{
  "n_kv_head": 2,
  "activation": "gelu",
  "parallel_block": false,
  "init": "normal",
  "grad_clip": 1.0,
  "schedule": "wsd"
}
MLP neurons of a small language model. Each row is named by its layer, matrix (up: input weights) and neuron, and shows model dimensions 0-191. Each number is 128 + 32 x the weight over its row's rms, rounded and kept within 0 to 255. Numbers have three digits each.
A block is one neuron, or neurons of one layer that tend to fire together. Before each block is what it responds to, as a language model described it from the Wikipedia text at the highest values.

Description: Field-name words opening an infobox line or table header cell, such as Total, Length, Party, Turnout, Species, plus line breaks within bulleted lists.
L6.up122:139112133123112091164122169101112114114090172148107111197138131095156142153076150123116162136125095171135106161117174061195168085129120046201106135109113122078135129151101132144103140130087173185172094167134128135097124133090112087180094135115105111079084167152143165154081156131085147167169139123160130191116080121122152080149085145189097116141147150146109162153140063109110104120141111108128097126164131141135139092131086119122076168079093158045139153209097163106156157136147128148162110141143099107180123160123199151138075073122081094170179177146151118116115148075129108180
L6.up210:164066111102141112112165141028095143142111165160199139111120153125098119076176115113137184154130115107147088101111143066149166113121097087157113179138230111123126131123112135097155107169136112126111164143117163088132160183090107138138072123082150142102155099141129092145067127090104102160137138134114159090121177116078193143066083176051128091152153171130104103142089130086171151132145106165126132139164161098144116080182132124142156223106181153111133153119148113107111168157198109134159135134144137137127116112126136117155154169171144148133133073095167198120106061126142124166
L6.up228:152136158024104101149152157080126171115109151107079154150134118154187159101131164144115115107128110107138131174153121082101113105070099103136096150131157098140105167109103131193157132114120165095176076118116160123116135116096156155137089159077124078109104112137152109178102119072156077192147122089113125211114121137099113088130044127147118142132178114107122185157108104147116175093194118162166111146146134155157153138190130127149071106159140148101096122176133129111170177175169089095166152182084092127085129144124101144132081095132133076141190142078139093065136167105090168182
L6.up385:094068166136120123110145073077118093134151147069133169145090112117108130123201167136126121096142108129179165116107163083126121138117094113093110160108159055081095168072090151159140171138135129169112136163100157122171116135119035109120079134070074077100133135159127162204109119136124090134162149112100104142106111115136222105132103145113194145134136195135121131138131125077129131151136174103084076117159124153180116135108104153131197145119087113104146124160154111157200158157168159135121136159103106165139164122157152179115112169106156134185183124147172103095071110119063141181
L6.up477:182125159160128115108146083117125118170109156129108154141132097151080128111224121147105133109143160092131128124109142068134135122096101144140118100160196093126107128116144122124110122138118062164125124165122146044163160193079067175090102077135136214166128083131141049138112067085105107128130153095120171072160133112143166167068079178114111134183157158152054166168076083128108175167103143099108080156138176195168150093141112134142132141136150173091128115139142147114093119138161132125151142111143114100151143103093110135099120165162122142156123158129178137079108093080089113199
L6.up524:144098176116118130157144137091098108134121119110130132108135110163126137117184138177158160144134158087131124167100110072079132145067074096175114141126158115119079139107114165107104147105119116206094158124104156088144104133122162153132099132115130094114123107148170080127121098098123078196176143097167159120107098127111203130128077148154121103165155155169034207157076080162121133100128100145126125070133179144150148110152125057108061158161119173093086116201134169107188151154147112129176193147154127072116100087081153169074185106147113135182158145099123162096144110095123113151
L6.up543:083072148106139106137138181074095146136159192105107139144164071138073158161110136060085145105115109139123149149129123090139119087102094106168082126127116116121142201165092127177128167129106171118129084125089150159109103099118088105156082112135101073077144092168140088162120121097134134166150124130159088157079131203131137117115098201132147201109144121102048169164155131174133174074181132172182111090163083155133172146102143096165130170173150162121071149159125112120198078140148123128166087124145136142117122141085147110110137105140134098159154144035147170079151158141130117133
L6.up667:111134151129111126134150163113121141149118141169172114083127093163149102128169148141115180110144107076130135130111176158185131136082121173120094153110139073176113145146113184109124094116093125160123064164163139081135122145137095151126193088111089111081136106148163084150145139100131141164168109126154141108078119080129199113138069074235133098180189135141101100203077042169139141168099091151123103116140159157149136062118163090168119188147115132090109122164119119099152100138128097141162106158124053124113083137113135085116136137140131138163195184060143126122106155149124133195

Description: Row-start pipes in numeric tables (census populations, sports standings, player stats), plus words right after percentages in census demographic prose, like "of", "were", "African".
L6.up44:140160082150123100089106158108146118146133119059124108120144080197095146176091115119135165109094137117184118182178063099162115172151125148131149085112143051134175163108140139120174175149115152132132141136094110151096121133120121154138126162156064076071094080192067109133078152184173111151165095159129125098112116089107092134065116176145121078199116114146082160135113134185177135080139105170232126121165186188119132097126099097142143091071065109128117165170122073126175091142144131149139115164146123125142146135123099127125122134121163151120180145103141186113118126163148117127
L6.up89:167176072143163113027158142126093085158123102105160189050135156112115135202124136138173149180109129038150164107158119122156057137074122142146169162118138074151148125134137142100128134154093136168145115174127163134112153126119076106128157119134114103081121143090153083113104068055190106126091121160150121093129134161110158115076101141170149064158141121172085110157154161137109120113180118148121139142134165126123142089147100023152160197107109113184098117146169141146145076123183129132135121087131137124103099104146096130126152098139154120072092153145146142088136178156104087109
L6.up261:155144150144146107047099157120151116136153139148203133183116124107135132095132119122178102149114149073147162159154114103112100118138129135155063137180152073185194144077115148148135160192162136190114171091094138063076131138174127081086114121108034122156145143166078126145168076129156113134179075128160077141097076131134165124053087116107130103122143104155161144158120094160117137068098095161110155119117145103156146107181153088128136148110117122164110141118133066125174109192126160118094148063094122099090148107122153131123160133145187100134172092082152134136085131154086189114
L6.up333:159154102035153116095142159179115141150090164043090120169152072120126138161159143130149093137117122049155069146107060067169126109064120080154144152095102121171093155141126118114120172188126165106129061176121139174121152110127156137128147093140079092119112146144136157146109096119125083141124110099179138139085094118090174107125119212108084085172108110159108132159137107159089117119130092139174120103124106150135133078155152066169106076108114156118166122148147130145102121169122127131217143190084174138150160135121093133172078140159159162118202128101137116124083161164116114117
L6.up334:158141100124097105075110155112142142126152127170125090104125140092191109066112135055146162133161112036133185165115127100138169090111107137149184150108211088131123164117093110079194175109086127132103093105149191081129183086092123124150115142107081146154121155112193097130106076090140141177200120091164168123103140126124084157072146158134141132138163127171101102132134103122114100157143171139162108154137168078135159093111110081176125115113107115144119112136117080114122121144120154067157184111182175163135126140087146122142193144170114100095160191125141155179124168066090119164
L6.up335:116135126125149113138151174106147142109120062077114116098129032195152122124122115117167150141142045077149158141168095075146105095084121146170104092140134086148089155113128097144186168143163064169145098053094114075113159099124147129093109093119114164132139095167103108092160106144124115139147134056099127130096151119092142164065123158106101114188148123130168174153131139140147091112142096168187152135207170076152143124171126086153131139132069146117094111142187091145150131146153100107132148106142196128150159096131184113115134166149188179099181097086154158133088137116066148163
L6.up365:115122040159145121148118118136135102113147143072151103134140106183143140115122111159132133118142102066161179173131065134161080127118158130114164131117103099152092122136137085103111135133118107199120132096157145139093133162079151118161199142167114134095141133153176110229144160139105131151182151077127127060132086099123164133099190192123109094144163168126132118135132168160155091125163093164166132121146148177141143173092079027158113103084105105136102118200124078166064126130097128146158206107160088092134128099098142068082161126138161160134139069144161124152097150092121106103
L6.up423:174169086187154121080165107098143141149142143023095122114152039150129099106155123091136130142148053147136115084099086135120082137089126116156153132128107072106152177055143120101130129148144112161125130064125181064162141142113119094118155083138099124153125184126119095111177071150120112110166156126157113126116105097105124152085083166169142114187136093161140079154097122112167147145128129167111103171140145092173135075181161125079150082072123138079123163141117089166155076186159125118161079086158177168151178100120138115139159123103087130177169151108161135145071154130111133091

Description: The second line break of a blank line ending a Wikipedia paragraph, just before a new paragraph or a section heading such as ==History==.
L6.up181:125089160111133114128161155094108130105154147096154110164077112153142094153112143139100135158143130131134156129109132109167143066132157165156090126092090136196124191139109102059078149127103150166127188116152143137155146119117129156177168106073114029095119100162143156154127128089125129127140142130128130155164092132099102118092121131074063151171155090121168139157155146110153167136097142162188119088177126086082104158114061067133057138110116149205086152166132099148152177162057139084159116192123090080078120135156174099121204138156147101107101098096127158183092116146094176110
L6.up280:088093145125160109115141189174120177136138133100117139222105078167150103120120130112184170086127103127107118153134072103166136068058186104153115145063142096134155161143144184162109139155144179155103153101106126167098110194102081100139126088094064099099131142108118122158129173152154149142137059140182152131117112145111156144122146161148101141151201166149169142163140090150154200162169099206146110101140142113152132153109064080142094169144140111098082116203178113124165071101093089099149115094143097122092119111098164098118160098134126112117133146101137170148116171174148151092
L6.up342:103130078139073108103147172133109155127127151066171157145111109160139108116087114103187116105138083102142086095120028122202141082155153157170130146115142136106156176151129183135117107169119151124099132099127126129068161179082107133126157086157094127121138130182139153218115170134140090146136096126159092149125071116125168158123189153148102136164146154130096145142113125194130166159067140164155103068124137144108134118149101092114112140142095118105106115193185034145208125150118110196165120070113108143098154123099136081050126135135147139133170155105121182118102128141163150081
L6.up371:085106078146086111112119188105060115132112140085120111145097073166184099119137129123180119094188120143132201093125108130137084132108196079142118102102089133096118179112107202117125177103129151186115134078152174123060149156056153152154098118170133150139138162146195099154136128107112134158174127129185171139140107088063119171129098183076101133122187131134156186133161129149159144175114097119141180150166125115141120171160057151154175158082075121144116108160161064134147132150119131146126136179123104119124142112118154061103158162151093154148139104051148154117132125119107124088
L6.up436:173116133137171115151150153093086150143133147100073120083160106129124098147127105120090147161146068139140121108131159119193133117081191144173162096142146108127105230114141089099086123191137129120105115154109091140096135122141120099107078092182122138128105098164173111169090184122124130151101124074073159042138091189101144159127078170082108117176115109164110163141107124128139154130153112158180144137143128159139155117129074018181146188125122137101080123173160113113164114111150116191144110108139093085090141113108111111083178161126170227129150118121144139107112068153147114112
L6.up452:137101099123114111099124148121087159109143168148137123061124126171170101199051105152139164146103049131133150129097143134153045126098155106155096184089161116123136172157143079102094136140129133189117105122100142131083144135088107126120121101148166181115141107123167118179114180116086078128129098187178178134149030094084127130107132163123117138166132151171121168144171138070194176101163186177164208150146172159120138111105119075146117136128091142165087109195169098143106129106124110179163146116120121101093162112071101095112168147153141164122144139096155109140097078154145142113
L6.up599:132139180126147120108140177067070128135079199108109160117110156151150092149140125152186164120126162096127163103102143137128105081138147089169079117115113138161072152108142140092084126148161126145127082145125173071121146122124137120110163146178137154099112236117150154148174185078009148140136120195115094136125105155144119126146170168074084074180134122111131143150171119094103176131126105139147132109144159142163128128100137091121098130113126115136106185111117120085151148114146039124131095081148083093106192131138153113066171135117096160122139146082108152115050080182114103159
L6.up666:112101188102183116153118161100079128125111131154142145140102078139144109129132114135130122145150098087138176104141143188121149067140147069157104073100136094131102134134126115163134192109150118118148094138144143114124126141079124125103125148165118148076149151137146103193140174089115094134130085196087131220101160173124092130170170111110117165120108159135099159144234133075105118138126134141155184065207149095137132167093116065121174113101146098137075189140126065170144170144095130176144141156145067115133151112088157088068175071140152164122097103100126153151057140144100163140

Description: Line-break tokens right after a sentence-final period closing a Wikipedia paragraph, before headings, list rows or new paragraphs; also possessive apostrophes (Mendelssohn's).
L4.up163:195127085126156121130160156131147171159076151157169100155136113167165113158107121161153100111190119120143166121094149132109079069120116143130119086092132114119123181142127115090080156124169085147118167169145130056138191144116157131099140141086102149074074202113143115155140166092043141122106162176139103121162075150149143171128086173105123118103171134158126107137076143083110150106157107172088131168154129075134132183086156160116169145070105100118089193174134138118110154099153107072146165155132078032105152134153145091060132122126144148153152173157128096099101105103193104111
L4.up341:114136089145201106139115095078133132187089071117129191170109164112183144146130163105146185109146134136147124031115061117173132109114172150159146078123132132141078172146094160113169163121093094193144120126131174131143132081129133165123132041112123063151118172164185115188110093103128114115117122177110117115066167107101110136115116109132197090119131152167196072134166165080104126147219096142134169100105155112105113184120137057083156120136098132160147105113125113122144111125144082171115108102140090150121154126094151135154137138150065115072116145097141163090137147139134141098
L4.up346:119089113162173118138106118052099130168113130122102170154137061124138127093157153106138110142171092152164134203089109122082141082136138113110110086131195116101162178109122166148103181128106093138150140150176113104109156113075142089066146109096121122098143171127119141152193159115149145136123134162109114106091154183105074172109105153135200076127144144065181110182124128123146123164080133125143143181095138136195112104093170080161198113097135126136100129147083162080112100134175127141145114120076140155211175136086156143138134108102103150098133175124085182154128079197113066096
L4.up349:190157104124121104088127105091058120178110163126139123092144138114143090146198129089135171137133095139120171074061131216165115129141160135146120083134131117119078158169127122128120175107091086163133109064086169089108137102093157132141162135089140187097104165136179091164123133117107156124102130198159211116144132106052097121121126140115157101151126134096146089123131154079155158164177145115093209159171146085205131140126150122108136118126086116146125150107107126125152100140157114161109077113098080076152126121111176107072185125162111175131113145069141119153126049166092105101
L4.up410:079172115137114128059119142133107115170062142138098168092126135117116128135167144117173080139154135160136129138090112118112149121170141128096113132117121101113137080096111197104138135150197105069111144103135167100115143116130131134058207110157188063176130159133119112184097179110070093124138038166131165123133123198114065164110138160149140147130167087145135107129150158168139149153139183121160140066161125127233119207101094101100126108129087124058099176117160119168147200113152153163149087107086114137127098163091122094083113177143109132144148166122145122139125092142109142121
L4.up424:110104112097105110096141164106104100148065149124118157147123048114113107169061153158124161132135087119120145154084146151162099086136136090165098107123110126130121156145096150086102157114102147145141124105140165177134181140086116168108156104076159134137134091086151110195108176077132134139186084145183143149119082145085168116088159213136150126117137156140118156169185125118153111084168163176215151110144199130092143187085120040143151156097100143163090139181109147118158087113177108141173114134165069076107102101142120081120155116125156144158128102077189144108112070163117129104
L4.up434:153104138131196096127082120107107160138114133129118081123127062128144120132135160144165181117125101126125162106088102216144142098111151127129134126091125135120107180147110137080144112147164107172134143130146155144067151181113108125147195106135139128124121152144169093255130144088053112147171095144147161117135072110133139118121126185148144087111194166178106129139089123119174159159139106105162100135153141118090106082101077109110156163085067105124112165203194093159155101119134107222105126157176101083120158142127117168140167083133156148149193153166170079136122102146131097146
L4.up569:172120116113106112063125151078063120113179159125133113096126099109158105159173105179101161199126141091117151067084134154137136084159148156183160112108119153126100131166118158080174127147097083154124114099171140119068155098129162140111100137156150173092125246215150118190129118084112177127109089156153142107142139134145166089053158119107188087137202106131146162152093127131130180149132109077163195150170095101129130135117091121134169160094069134155079134129126085123158123147137128087095154137139111095111136126121156063138156135110192111115111083122126131174162105152131168144

Description: Slashes joining units or alternatives, mostly in stats and infobox text (PD/sqmi, pts/game, units/sales), plus weaker hits on table-row pipes and prepositions.
L4.up68:184163072082158119127091176086129095203128130128121100206142069077108134155144134079090121171162122171140114102118126106102149130141063094111065154171116126122146146108121097141154119116171149158123122091137206124100173075125150143125101091149112097081110116148154107134146095119053123136184133148154186113131170169149154146112104146183112102145162102119153170169107131108075173140069140153094110191100166119169139073123119132072189110095113132179151133154104111137086146110101131159139148103116122135184133142105132098126106088154087082157145183147210115160119083118070064156
L4.up198:141098122052099111036089126144088099179097155131130135130121137137168149148215092119163105141115154164122186113107119111108084128125091162135080149117091086094148155114112128088170158128119163150103176138137142138095151116122205113073110078168160130105082086117221105160107126082101118157146127048186186093105093147126141140110125158189151125116173095152154144150123153171152108097150155150181149148139165116120158066149091117144191149106137150082122138143162141156097056097131139128132186113092084110123098170124083119146183146102088102172128105157148088086121086145108161143
L4.up214:127112128103186092085104086070076097161134095160157160111159063119130104155096142151107175150052165106181178148109067184089179142145143143137146104116123150118125109117144090130135158140155087143115144096132140119127153191124119110092172174068189147164081132110154136186106102077116066131146075126115079117091103153172181112157136138150118096118142112120162175117143151165181093139181155083146158086096131126084135127119110090087226107105092140151080190108110149130177116105177127148136133137123105113157104165104098150113140112125136143227185135103107144111098093152081104128
L4.up311:184105101085168113030054131151131054146147166106103111159129084081108136168180138120136140156100115118132183157141119165106141126104130162120090106125105083120158141186109132108134148132143101121108146112166123134108135074113170097150166145094097088081105118127170116120122113114113098150146085166201157152123107153125109159126140135150154080166170157150131158143111085197121148067110113171117105152132114121129122075159127104095136153066038062180137156153161155059127128196175187143126132122091134130139111130139148111135170097124205082078165113125101155178106197136072118117
L4.up611:154102111114118122092091143114131086147134156115134096200157074097115104188191129148165158153091185138133151120124073126134137087159068122160139100133178135113143163149129118143091094154138150141100120087119143174095151146129159080035191138092076106081112181168132095144164144052115150151108180110095113111133150127085159122187103120101191039114170103117137165150189191122129112150134106089199105152135182103092132111144153132119173148089116107143147128154115120118113122090165170129094180118056089176152114146117138112126132126120137120123186094144133100130158130132105025115
L4.up648:158134120098100117121137146105130080136135118070160091134133054112140139171181133142120169158109146117154120183097098142118146142161044098170163111147181135141167137168125125092182109154157118223116124134188147102112133062131186123095186141094121145065093167137147138131183087085110176150124061074129168099121117148110186157068119170146175076151133105124151185128100096155176127121138121191143133108138164155118116095121144097106167140053032140170090140136152130143148134182148138111153171068119146125085149141088125122159117115123143118115113086105107138156072121108091102090
L4.up728:165142131099114127085119078107152146123070114099164142131142049094106170097122161148129145207139150148151149122157096138121068114094101077094083180069151131126062143082121136135126155128114157120120119108137178130155168146128047127024175123178110102083133135118157079132188116085122090139102170125145118170116127114132104134142111117121167072142185128154188138182168178159080148117153039144138130105151131151093128129172121144147128109081105114148119182133183062175112135090093142138095189133106122151159195102102113118118131094134100141163148090159113149126155134111057107089
L4.up758:125110150134105120144087116160133102103090130098066126094135120115097132194146133055161173174127096109114186058169053099147151125063125100185162160110186088101114123135116116126136148165081112144123144137116132145088152125102080120053175131192147170114108199162085097117094148117107108138133143136157182137113137099087087155095167126152117101141197174122148120133199115109170154158115170084125093147159049159076121117175130101112101139137108096137109106158095121162137114158122123210129154102117115108132127147095139075076091148167128157118160183168130137170159147166087139194

Description: First word of a new field or cell after a dash bullet or pipe, e.g. Synonyms, Succeeded, Written, Rank; sometimes predicate words like well, fun.
L4.up67:137085172136095090147099046135148073131163090083060102098138139176097160117122123118112149129141130167155084140126130123126081141130144137141087085141192115062120100148139110193108169098187074107145115188116161112156140169107144145140127127090139110102111095118144180131089091109113092116150154101142161165109084170094095163129082140102111136179173186170159196144126090102171087125161114120109095135131143105118145129174139084099087140149087105140138140154146128103101122172115125199144131120094136082113171066106111142125132057172167130121170170140182113085052048116099168185
L4.up183:091108152104127096165126162111114090142126141152146097178103108141139153136144129152101087124112068079129153185132146146201119094115131151126130139127105080135089146063088159090189113086141100148108102151160171151161114175140154124133111102078068139142115117084151065164122118117162057165241166129112138175123086150132160157134120161174062105153158114182080146158146098124084113085145155150111076106118178099122114075110097100116156201125084103102158174194112087142233148144149120130127151150133127132099098128137128132069158103133176111127175142118163120109133128088168168154
L4.up254:144112162089099086136090065133121086124076128091099123184153106175151137121129119099142190103130097089157218148132126092107075115117104136108101146082143122128076172084119123151159120136137141146139080156109156047131130138071124127094134108148127142110082091109161126228125117123137019155163122095170110181111119167135091149174091138120136119157176136182127167154172123103124156111126143107141062127184148100089155114133129124117131140111107119131141142196193140106115178147150147124147152129081094062102113142108139133125127169174133132169115091113116148044074122147103161212
L4.up255:106083091072106097136129173154163157089175151153062080196121112150159162087148143130114197128135132042120126201163162100156096117130083120141135107123192148100109138113111168169120133122167112150144123124135135096111095117150126071168160154050124088069124119165164122191091110123141078145131110107162160184121075187153102131105095133173136105153106116134103184146135090143125121083130120099145122137149123147167142118117111085091093146155105137139098097137115193100165173117138130134164133062056131085116153153155163140079120089108143094171187066095139101112123197136089180157
L4.up396:115140135178094120147143025129143075174107084117154100078141126131138137165124124072136171116098139110118122157093139162158106147070156120124111167119118097160104149141120134046154145091117064190119097168135162137111146146075080120101138113122076088104151090126123110142159092092138116120160144177135160105144168126094210102115111143068159118147103196172065133153170141077102138168177138174082064113167187123128133128128078116152070153144130155133153100178140140133137135144147136122159149131138148146115166062131149106183148140179151125090156114114233155099151119059128160139
L4.up489:122126116126097110150104166147122093100141175110127137203152040135111132088195151138114159164067130100176143165132100096105099135103075129163056115151107085160163150072112096153148141178179156148128104096114151096171160126134147113148136134072091095117108111112139157134141118115164089131181112091157082150111124113130237107110108143147130071139154130118107183148150137151127143086148078143160149119143159103114150106132114092166127127048131187132100175181174082093165197155117147133145141143128094145128079117119114124199142149132175085136190085102173141112081096112138193183
L4.up500:160091124094135100127100065080112115124076112072101097115180124159128131128128093084101113150105112123159172117108109153165111130095113132099060176118156117114111153109149102131166101142172110164105118146139199098160167110115105046123197089102138141122084108132106138216121142137136057158161119142161138108139078152161103179125091195119132119190185143171138158143144110140115151107174136080146118095187148118098156119110058088065084145121099141161143121171207106111156165148106056152168149103103113113081172141134137096120164139137135124120147159109143158065083096070123170172
L4.up729:162094131111075108113152148143148118097098074121143096176109105118100180110139126169128085145102149188141193180152186158123144078117125149094086123164188090084157170127123107110165134132115138152164119091122153155114158128133125074115102147072064065082082098143079089175139044135124105116159140132145117165105069132124139157103114120170085158131151168092149167143111143184093111073142117154128151149105134120134129071157085160145134135089046087123171141215150116186198130171163112129097155092121129116101152141155216119105173151106142115097137141107111064119134090156122123099

Description: Words introducing who controls or carries out something, like "under" and "by", plus role nouns and infobox field labels such as Website.
L6.up68:176077108079160123123138104158127087138174165072114164159153138104080191127180137176107175161084139114152100143106127102121060129156171128125088100129105113083155138115132097116138120190146057155117070119073135141131152161084131080143131110167071076085087104091153126106100118092113150135103134085160109115125108135128128150107079138101080150154197186139122162185126158089086166095124132161084121139107184120166130149120059152188064165062149164125148160136140108203148173182148162113160170167164144180108154084136111150128127108143166139104127111115135186115124110097090116166
L6.up198:148093121144124146146139127117120114152165137084093071097164081130200100158108102081066193109169115158128078111042162062182094157073138130149117172150188122091159155140101160133078109124148076128111134130151182086128147160142085108131145093146134117081164133094107155140104094125100138120170097147123133119132084158105094157141064104175125092172115115160114115159144113083164121089167157168138102090134104095102173127122069078070138222096092155108130138147150176128167087161126143134138144098140106080129164134112103132117119081154150136133141226126167145107105143099109171197
L6.up484:075104125159148113210098143144128137103116186106196082149137100126148143163133114106153154163109164035120110081145129085085151104130109142120147145081228129081155130162128083132124101116205105130117164135178117081097124160106144109169108086082141082094138130135163106132119142117100168175151167115124109125104090141147126145108095157161105092164121161205114090145075101134122158102139133120136038117117106105103149108133133117100105138112086073101181118238108131130145089205116106097146154114092130119116177149108142156085105155154192101100158169126169121151166165088115134133
L6.up561:141136120084157121094138126072152072142129118109134122080128156146091129178162121160086160137151093107142151092071045123099115135136141150153142162133150109143192099126148117145073136131143089172089128118117166128098216162104087144085154104107114096119129087132077110111140073108115117133143128118159141120147072106153137180177151166138090185214166130206097086147126124131143173196115139182164099139073130151123148154102176095110092117146130101101154144152180087129073091162098079172166180144133112114112147077098100140111175179127213126135091142075102133146148090168082123147
L6.up573:136033119112069108112196172081141014122114118125089126104135074141110138177110161077063156121091153110130126074132177124152137106064137121149131163103096134121181138112097108167134112173138162143134109125160164122143141098083139116137121080079163104031122136168122118131111151107116134135167095142143158182125105141163144100104117186178108118193155105109154148195127122072151140083198126111123151105077097118134130127148077103134083183112120166092111125142113142160175112153142128136188093124163164133112099124174112125146146096130146133121153117039150161112126147081124190104
L6.up581:095096153081189099092050149134115131074129119119126130152104130212142122164210133139143154134072124078096180088176136145140160096129133129208124097107153078148128164140133200074101120149118135120143086127152137131090131061108191093154129151092136116088112181125110133109104106151113177145169085124156125160121135145115148135123112105163081135155213149116200164159140078123175180166146084175153181148135110120127104143135166109161101167102146122122114141136066083096122104168087087072134126118097132110109108127142167059187115142094138125093153145087118158174172099145140150096
L6.up697:071082118108132119130091144095099135142129167058099127108136144137136129161205135079135159140123154101104163082089125056136127106036202139198156165103157129064209122158140105178120125169096115176113160095137148090114129118072145097111102091169147160112095148114127115101125179094121111155167097146089141172126162198141109177143126143190089099174153145094129089158164103108093160155141127118184179116104122182118138139074129052133121149114151150158099118153078117153113113185097113127119113076115159114157090154133147081156121132157167130077186161088107145140148142113136150174
L6.up710:088144134098123121177134122116093174123146166112179111136135148125058113154168109062112147179125076146129151155135171077106156112052143167115131147087177101126196146134109121109145188176122122146113069092131133104088168127092124075149080084148104106058069139075071165136145108117076116145157128109160116187152143137137090150143155081175104122156227147168123113148121107094070114091133147150096101107119083126115147111144121061159154149115180152130083128172145111110147150118059090118123105146155103126115154138049163144138181199160185147115095138118099098169126138101149128142

Description: Line breaks ending a paragraph in Wikipedia articles, after a sentence-final period, before a new paragraph or a heading such as ==Career==; rarely the -s of announces.
L7.up262:084086169095116148094150111104136122114094100099139099167070108103194150173173183162173127179153132118096178142088129151186128099120128129201093144077143100128093141136051170116137167158147129181150104156139180152147193146106123144071114103116107148111127165148161148154146119114084124175118077217089115175128145171074060133158087131124148117112144126106146123112136089082129142184129124153153087176190177104184066132164136116125136154074119075084106157170166073147106151180154124152133092097140095135134139095127138110066135125138196133148108129156093136130126100175128105143

Description: Line-start tokens in infoboxes, tables and bulleted lists, chiefly the blank line closing a list or table before a heading, and the bullet dash before field names like Area code or Family.
L7.up338:130116151122120107115115157126173110142103129093151105188095113169156130077087129132143131105137130111156144158162156132142108095082074116181107193124136094164118176060063112122141120124159163185120103085134116103078117119076117105130166165073100073118174124154129082124135145136155115193185078117157122134097139124120131138074059179157119119179099113093086173156096129154113144127221170193158073164149101163124142108128092137123074124112107071071112103135140158156187071120168112137158169131129166124145119138111155136129130169134158065147165124074169163120141184100139203083

Description: Punctuation that joins or opens text, mostly opening quote marks before quoted phrases, also in-word hyphens and colons in titles, e.g. was "roughed, Lives: Remixing, counter-offensive.
L7.up439:153133159038165123122114106019126096153181099175118136130107086141132075174123141122151140125147120168152170081099155104108103049160098093186144167114143102076099119122113142162075166094202113150133131139187136072128132061151100082096137121063170096041105128174139132152123100108107122168117121138085166139109111128140121195136100146141141133115145126175175157172129112076146155140122123164134118197110085129154129128167161112150144140138152051113103170105191134101096173134120110145128125110105115126127117173096158099133146082162119167116175160136114117091059165156122107112